config.toml
n_layer = 13
d_model = 192
n_head = 3
n_kv_head = 3
head_dim = 64
d_mlp = 768
vocab_size = 1024
activation = "squared_relu"
norm = "rmsnorm"
norm_place = "pre"
norm_eps = 1e-05
positions = "rope"
rope_base = 10000.0
rope_fraction = 0.5
qk_norm = false
attn_scale = 0.125
bias = "none"
tie_embeddings = false
parallel_block = false
init = "trunc"
init_std_qkv = 0.0379
init_std_o = 0.0471
init_std_up = 0.0542
init_std_down = 0.0542
optimizer = "muon_variant"
lr = 0.0098
beta1 = 0.95
weight_decay = 0.0
lr_head = 0.00666
grad_clip = 1.0
warmup_steps = 200
schedule = "wsd"
decay_fraction = 1.0
decay_shape = "linear"
final_lr_fraction = 0.0
batch_tokens = [32768, 65536, 98304]
seq_len = 512
doc_mask = true
train_tokens = 236400000
steps = 3787
dataset = "wikipedia_en"
MLP neurons of a small language model. Each row is named by its layer, matrix (down: output weights) and neuron, and shows model dimensions 32-127. Each number is 50 + 12 x the weight over its row's rms, rounded and kept within 0 to 99.
A block is one neuron, or neurons of one layer that tend to fire together. After each block is what it responds to, as a language model described it from the Wikipedia text at the highest values.

L4.down69:53 47 65 37 66 25 38 45 52 32 58 45 36 63 65 51 54 62 24 70 46 42 48 27 47 36 60 64 53 66 40 41 54 35 65 38 51 70 46 31 42 49 46 49 51 37 57 72 26 59 65 81 65 38 41 54 40 32 51 42 45 46 76 32 48 57 46 50 46 63 53 41 60 36 53 42 66 52 55 35 51 47 49 66 42 55 54 37 64 38 61 39 31 55 41 60
L4.down283:45 56 35 55 43 40 35 56 39 20 45 67 38 24 50 59 53 51 67 42 26 35 47 52 41 44 75 49 43 52 47 73 55 54 19 30 55 42 39 50 62 68 48 39 54 45 53 58 61 54 77 46 44 82 47 54 37 54 29 24 40 50 61 62 64 48 61 71 74 54 47 38 47 30 54 37 28 60 47 55 52 29 55 57 47 52 54 52 70 38 49 53 44 35 35 53
L4.down478:34 42 53 45 45 23 41 39 41 40 57 50 40 70 48 33 47 55 51 44 75 49 57 63 35 58 41 65 52 38 41 67 38 58 63 44 30 46 47 45 45 52 52 42 66 41 62 51 50 65 59 78 41 46 39 52 47 61 47 41 67 47 47 31 27 43 46 53 45 72 62 51 56 40 70 62 29 59 40 65 50 49 49 38 48 51 43 30 68 57 65 48 24 61 45 66
L4.down483:50 51 56 32 52 45 37 43 48 52 61 64 46 44 46 32 28 42 66 53 46 37 68 30 50 37 48 54 55 40 34 30 44 45 45 52 61 67 49 48 46 38 46 58 60 53 41 34 36 69 67 44 48 59 40 58 33 56 49 45 57 76 51 71 48 52 45 67 47 61 59 50 62 64 71 40 66 43 41 50 69 38 44 49 36 68 33 19 56 68 43 70 30 43 29 53
Responds to: Verb and adverb endings. Inflectional suffix tokens that complete a split verb or adverb in narrative prose, mostly -ed (remain-ed, grant-ed), -ly (official-ly), and -ame/-ome (bec-ame).

L4.down194:50 48 42 59 53 42 41 42 59 51 30 34 44 46 34 39 53 67 52 36 60 62 43 57 63 67 53 61 67 38 67 45 59 55 64 38 69 52 74 23 63 65 45 38 35 52 42 35 38 57 50 53 83 51 52 77 47 46 44 62 57 61 38 60 46 51 55 49 43 37 56 30 48 37 59 63 35 65 56 34 43 54 21 41 61 67 65 50 31 52 48 57 47 30 39 43
L4.down360:59 54 37 74 64 47 46 42 68 48 67 61 76 58 38 69 39 54 48 55 50 64 46 54 33 64 55 51 78 48 61 40 54 65 32 48 64 51 31 43 42 50 64 53 61 37 47 26 63 39 40 57 58 52 59 47 29 41 52 57 37 41 51 50 46 63 26 58 75 54 54 53 66 36 57 53 41 33 51 53 63 66 50 33 40 55 60 30 65 48 42 44 57 44 72 66
L4.down455:50 57 30 52 50 67 53 68 42 51 36 78 49 36 64 54 48 69 49 50 60 67 27 37 62 56 51 63 66 33 48 37 44 45 45 62 35 55 54 14 56 46 52 50 47 53 54 44 51 70 50 46 34 65 37 34 53 53 62 42 70 48 26 52 52 25 27 29 44 53 43 66 52 37 42 19 54 48 44 47 54 37 56 37 35 57 37 43 60 57 61 51 55 48 56 41
L4.down743:45 54 32 41 64 61 36 51 53 57 68 62 65 49 52 44 53 37 55 51 50 55 70 48 59 84 28 72 69 47 51 34 26 35 42 40 67 49 48 49 67 53 27 60 45 42 63 45 51 63 29 60 35 59 44 41 68 57 48 27 51 79 63 55 49 54 54 41 63 54 62 67 40 35 55 44 36 56 55 49 47 57 54 52 54 44 79 51 34 49 50 27 57 54 59 60
Responds to: Word-ending fragments, time words. Final subword pieces that complete a split common word, mostly time words, like the k in wee-k, ay in Wednesd-ay, il in unt-il, plus w-ay.

L3.down46:45 64 46 45 58 37 46 34 42 45 39 43 37 36 47 50 49 67 61 53 40 62 36 66 39 49 52 71 42 39 37 49 61 64 62 52 41 58 49 47 47 74 57 53 39 59 29 45 38 53 40 54 69 59 46 33 52 42 55 57 40 54 52 67 55 47 40 51 61 75 35 45 63 34 66 48 69 47 43 49 53 69 58 36 26 63 62 38 61 31 42 51 31 53 54 42
L3.down127:50 35 54 46 47 59 40 23 54 61 49 63 52 76 61 64 66 39 35 28 63 46 46 37 46 73 51 54 44 43 73 51 56 75 35 59 49 34 47 30 41 64 73 73 53 32 65 55 46 71 41 52 66 61 43 48 50 44 69 56 71 42 41 41 42 68 39 64 43 58 35 62 41 52 48 46 67 63 53 31 49 32 63 58 67 39 51 57 49 72 39 39 41 72 53 54
L3.down172:30 57 60 53 62 51 82 23 70 41 43 75 51 26 50 71 31 55 91 62 54 47 58 50 61 48 64 54 77 56 74 54 33 50 50 38 63 40 53 22 45 55 56 48 43 40 41 41 45 32 23 55 55 47 58 56 64 54 42 65 58 37 39 34 38 41 29 21 49 54 46 42 30 46 57 63 66 43 42 53 57 51 48 36 45 49 52 45 40 49 49 46 65 39 58 47
L3.down292:40 67 70 40 45 44 57 44 57 48 50 19 57 62 58 63 40 49 32 41 83 57 59 30 70 51 32 39 48 33 42 49 67 38 40 52 55 42 52 47 70 63 57 55 48 50 47 62 64 62 57 60 46 42 32 44 50 48 49 35 72 37 79 47 58 48 47 52 50 69 55 65 61 34 51 36 67 54 30 68 24 44 44 42 40 55 54 22 46 35 51 35 61 55 46 31
L3.down374:35 55 30 75 62 48 32 32 52 77 32 60 28 53 51 46 49 85 52 62 41 73 51 53 50 52 53 25 43 44 51 58 45 53 47 45 44 62 71 51 47 40 62 50 19 64 57 39 16 63 57 35 55 44 54 64 47 51 46 51 49 49 49 67 46 51 31 44 51 60 43 58 47 56 66 57 63 49 62 63 34 46 46 54 79 52 51 50 36 43 51 62 60 22 56 44
L3.down386:39 34 47 43 51 40 49 29 48 49 40 57 55 48 70 62 51 36 49 54 59 48 54 34 41 37 46 41 73 58 68 42 77 67 53 32 44 48 48 44 31 42 50 61 33 24 41 62 55 59 62 60 49 85 58 61 51 54 32 54 72 32 47 41 32 56 62 56 44 08 43 41 36 47 53 40 53 47 49 40 42 64 35 53 62 44 43 62 55 32 36 47 50 43 62 53
L3.down468:52 56 55 57 56 65 54 44 38 46 45 55 53 46 39 66 38 34 75 60 49 37 31 54 60 49 54 48 56 53 70 62 48 41 37 36 51 42 69 43 53 76 40 29 57 50 48 35 41 54 43 35 50 38 50 46 62 53 36 41 62 59 57 33 52 59 61 67 69 34 73 42 45 70 27 35 65 32 67 63 57 31 65 30 56 45 63 57 42 36 49 62 59 37 50 45
L3.down646:49 69 51 68 19 68 20 54 57 60 47 32 37 53 42 33 53 37 73 68 60 73 53 63 57 37 51 54 57 51 38 68 51 62 48 29 44 90 54 58 29 38 29 54 50 38 51 46 54 46 33 51 54 27 38 68 43 39 44 45 65 52 48 59 60 45 38 58 24 76 55 49 46 64 42 40 48 60 36 49 48 35 48 36 52 51 41 39 57 47 59 51 52 64 38 42
Responds to: Year and time-span nouns. Mainly "year(s)" as a time span after "the", "many", or a number (the year after, two years), also "season" and "career"; weaker on scattered mid-word fragments (mole-c-ule, swim-m-ing).

L3.down12:55 53 39 34 44 44 39 69 62 54 47 43 49 45 53 56 52 34 76 75 53 34 47 40 48 51 38 48 61 45 46 47 55 65 43 45 40 55 64 33 35 60 58 72 74 45 48 61 50 69 71 45 44 28 31 61 47 66 35 42 65 52 64 25 38 41 52 50 36 56 48 45 60 52 71 46 55 49 38 69 62 54 40 45 36 74 43 36 56 72 58 45 35 46 29 51
L3.down79:54 50 45 59 51 54 83 56 68 79 40 54 48 45 38 45 38 68 56 25 52 42 36 47 64 47 37 46 34 54 40 43 52 45 47 49 22 48 74 59 52 52 36 55 50 58 51 52 41 57 39 43 28 20 54 54 56 50 58 51 35 39 52 53 62 45 62 48 68 48 32 35 38 41 50 57 48 53 48 33 55 44 19 64 50 51 49 31 50 58 29 17 66 58 51 41
L3.down93:48 46 67 60 64 65 74 46 65 26 37 50 59 48 42 61 46 41 44 65 51 37 67 55 34 67 37 60 39 58 72 76 48 62 61 51 46 50 53 29 63 47 43 58 31 33 69 55 33 31 31 57 50 40 56 63 64 48 52 46 65 59 46 31 37 53 32 68 57 60 33 43 56 49 57 62 66 58 70 54 37 54 61 52 50 62 67 47 38 39 43 68 56 69 56 31
L3.down100:60 66 45 64 39 32 63 41 38 54 52 56 54 46 40 69 70 74 36 46 38 68 49 56 27 44 57 33 51 51 60 64 51 29 52 51 58 45 59 46 48 47 61 35 66 56 50 74 47 26 33 29 59 71 50 63 36 60 31 51 57 59 61 59 76 53 45 67 64 48 61 40 56 22 51 67 44 41 60 54 56 54 46 62 33 46 46 44 43 55 47 50 44 56 19 55
L3.down245:50 34 60 61 41 35 52 65 21 42 39 46 46 58 49 61 67 67 49 56 22 42 54 61 42 59 49 40 42 54 56 35 59 43 55 76 46 31 60 62 70 55 59 55 68 65 55 71 67 43 35 64 46 55 63 49 60 40 40 55 60 60 50 50 63 63 42 37 58 51 41 42 69 44 29 65 51 42 44 23 41 65 57 60 45 48 67 48 54 65 65 56 39 21 41 59
L3.down529:46 43 49 48 59 68 36 65 66 44 61 55 41 53 52 40 56 74 60 50 39 72 32 51 48 37 50 32 68 60 34 60 59 57 36 43 52 45 49 44 38 50 66 33 68 42 50 38 77 45 51 47 64 43 38 49 31 29 51 34 45 36 52 32 30 45 48 64 36 54 41 21 39 62 41 54 48 43 62 33 41 50 71 42 41 44 42 21 28 35 43 56 57 48 46 54
L3.down674:37 64 30 41 59 56 53 61 58 38 26 71 64 67 47 36 47 52 43 55 44 26 46 35 26 40 50 49 54 45 72 44 18 49 56 52 50 32 41 38 44 32 51 55 57 34 66 64 58 39 42 47 59 44 42 55 39 57 55 47 63 56 46 60 47 71 55 66 57 56 49 60 50 58 52 56 61 57 65 37 78 73 49 56 29 80 61 24 60 72 58 61 39 51 17 57
L3.down745:33 69 53 48 53 65 40 80 40 53 52 62 52 45 42 38 32 29 40 59 58 41 43 47 47 43 47 67 40 47 47 53 46 48 55 78 09 45 51 26 33 30 74 61 46 56 55 43 56 34 42 41 43 40 50 34 68 53 43 36 50 55 41 41 59 50 27 64 54 30 49 43 56 69 55 34 35 51 59 73 75 43 45 49 36 41 50 62 45 39 52 49 55 58 51 49
Responds to: Became, word completions. Mostly the "ame" ending of "became" after "bec" in biographies and histories; also suffixes finishing words (becoming, playing, technology) and "was", "as".

L8.down525:67 49 34 38 74 48 49 43 52 70 40 48 39 53 46 52 36 60 48 61 43 36 41 35 43 59 71 44 62 57 62 40 48 46 52 61 69 46 51 31 31 45 78 38 39 17 49 31 54 41 41 36 60 58 63 41 71 52 31 46 50 50 55 24 32 49 51 32 66 57 48 50 27 55 44 50 59 61 58 46 33 54 34 27 41 57 67 48 40 39 45 46 53 53 49 56
L8.down641:42 63 33 39 65 34 45 60 57 52 58 37 51 72 48 50 57 39 50 44 53 28 63 36 62 51 37 54 42 50 45 52 45 69 52 82 66 67 37 63 56 45 45 71 40 37 61 42 51 33 74 54 47 59 58 62 53 48 44 45 47 67 48 59 23 37 49 51 77 46 51 46 48 62 48 35 48 62 49 56 51 39 57 31 46 52 44 48 71 50 40 59 45 25 28 51
Responds to: Time-span nouns after counts. Time nouns such as years, months, day, weeks after a number or quantifier (two years later, many years ago); weaker on arbitrary mid-word pieces.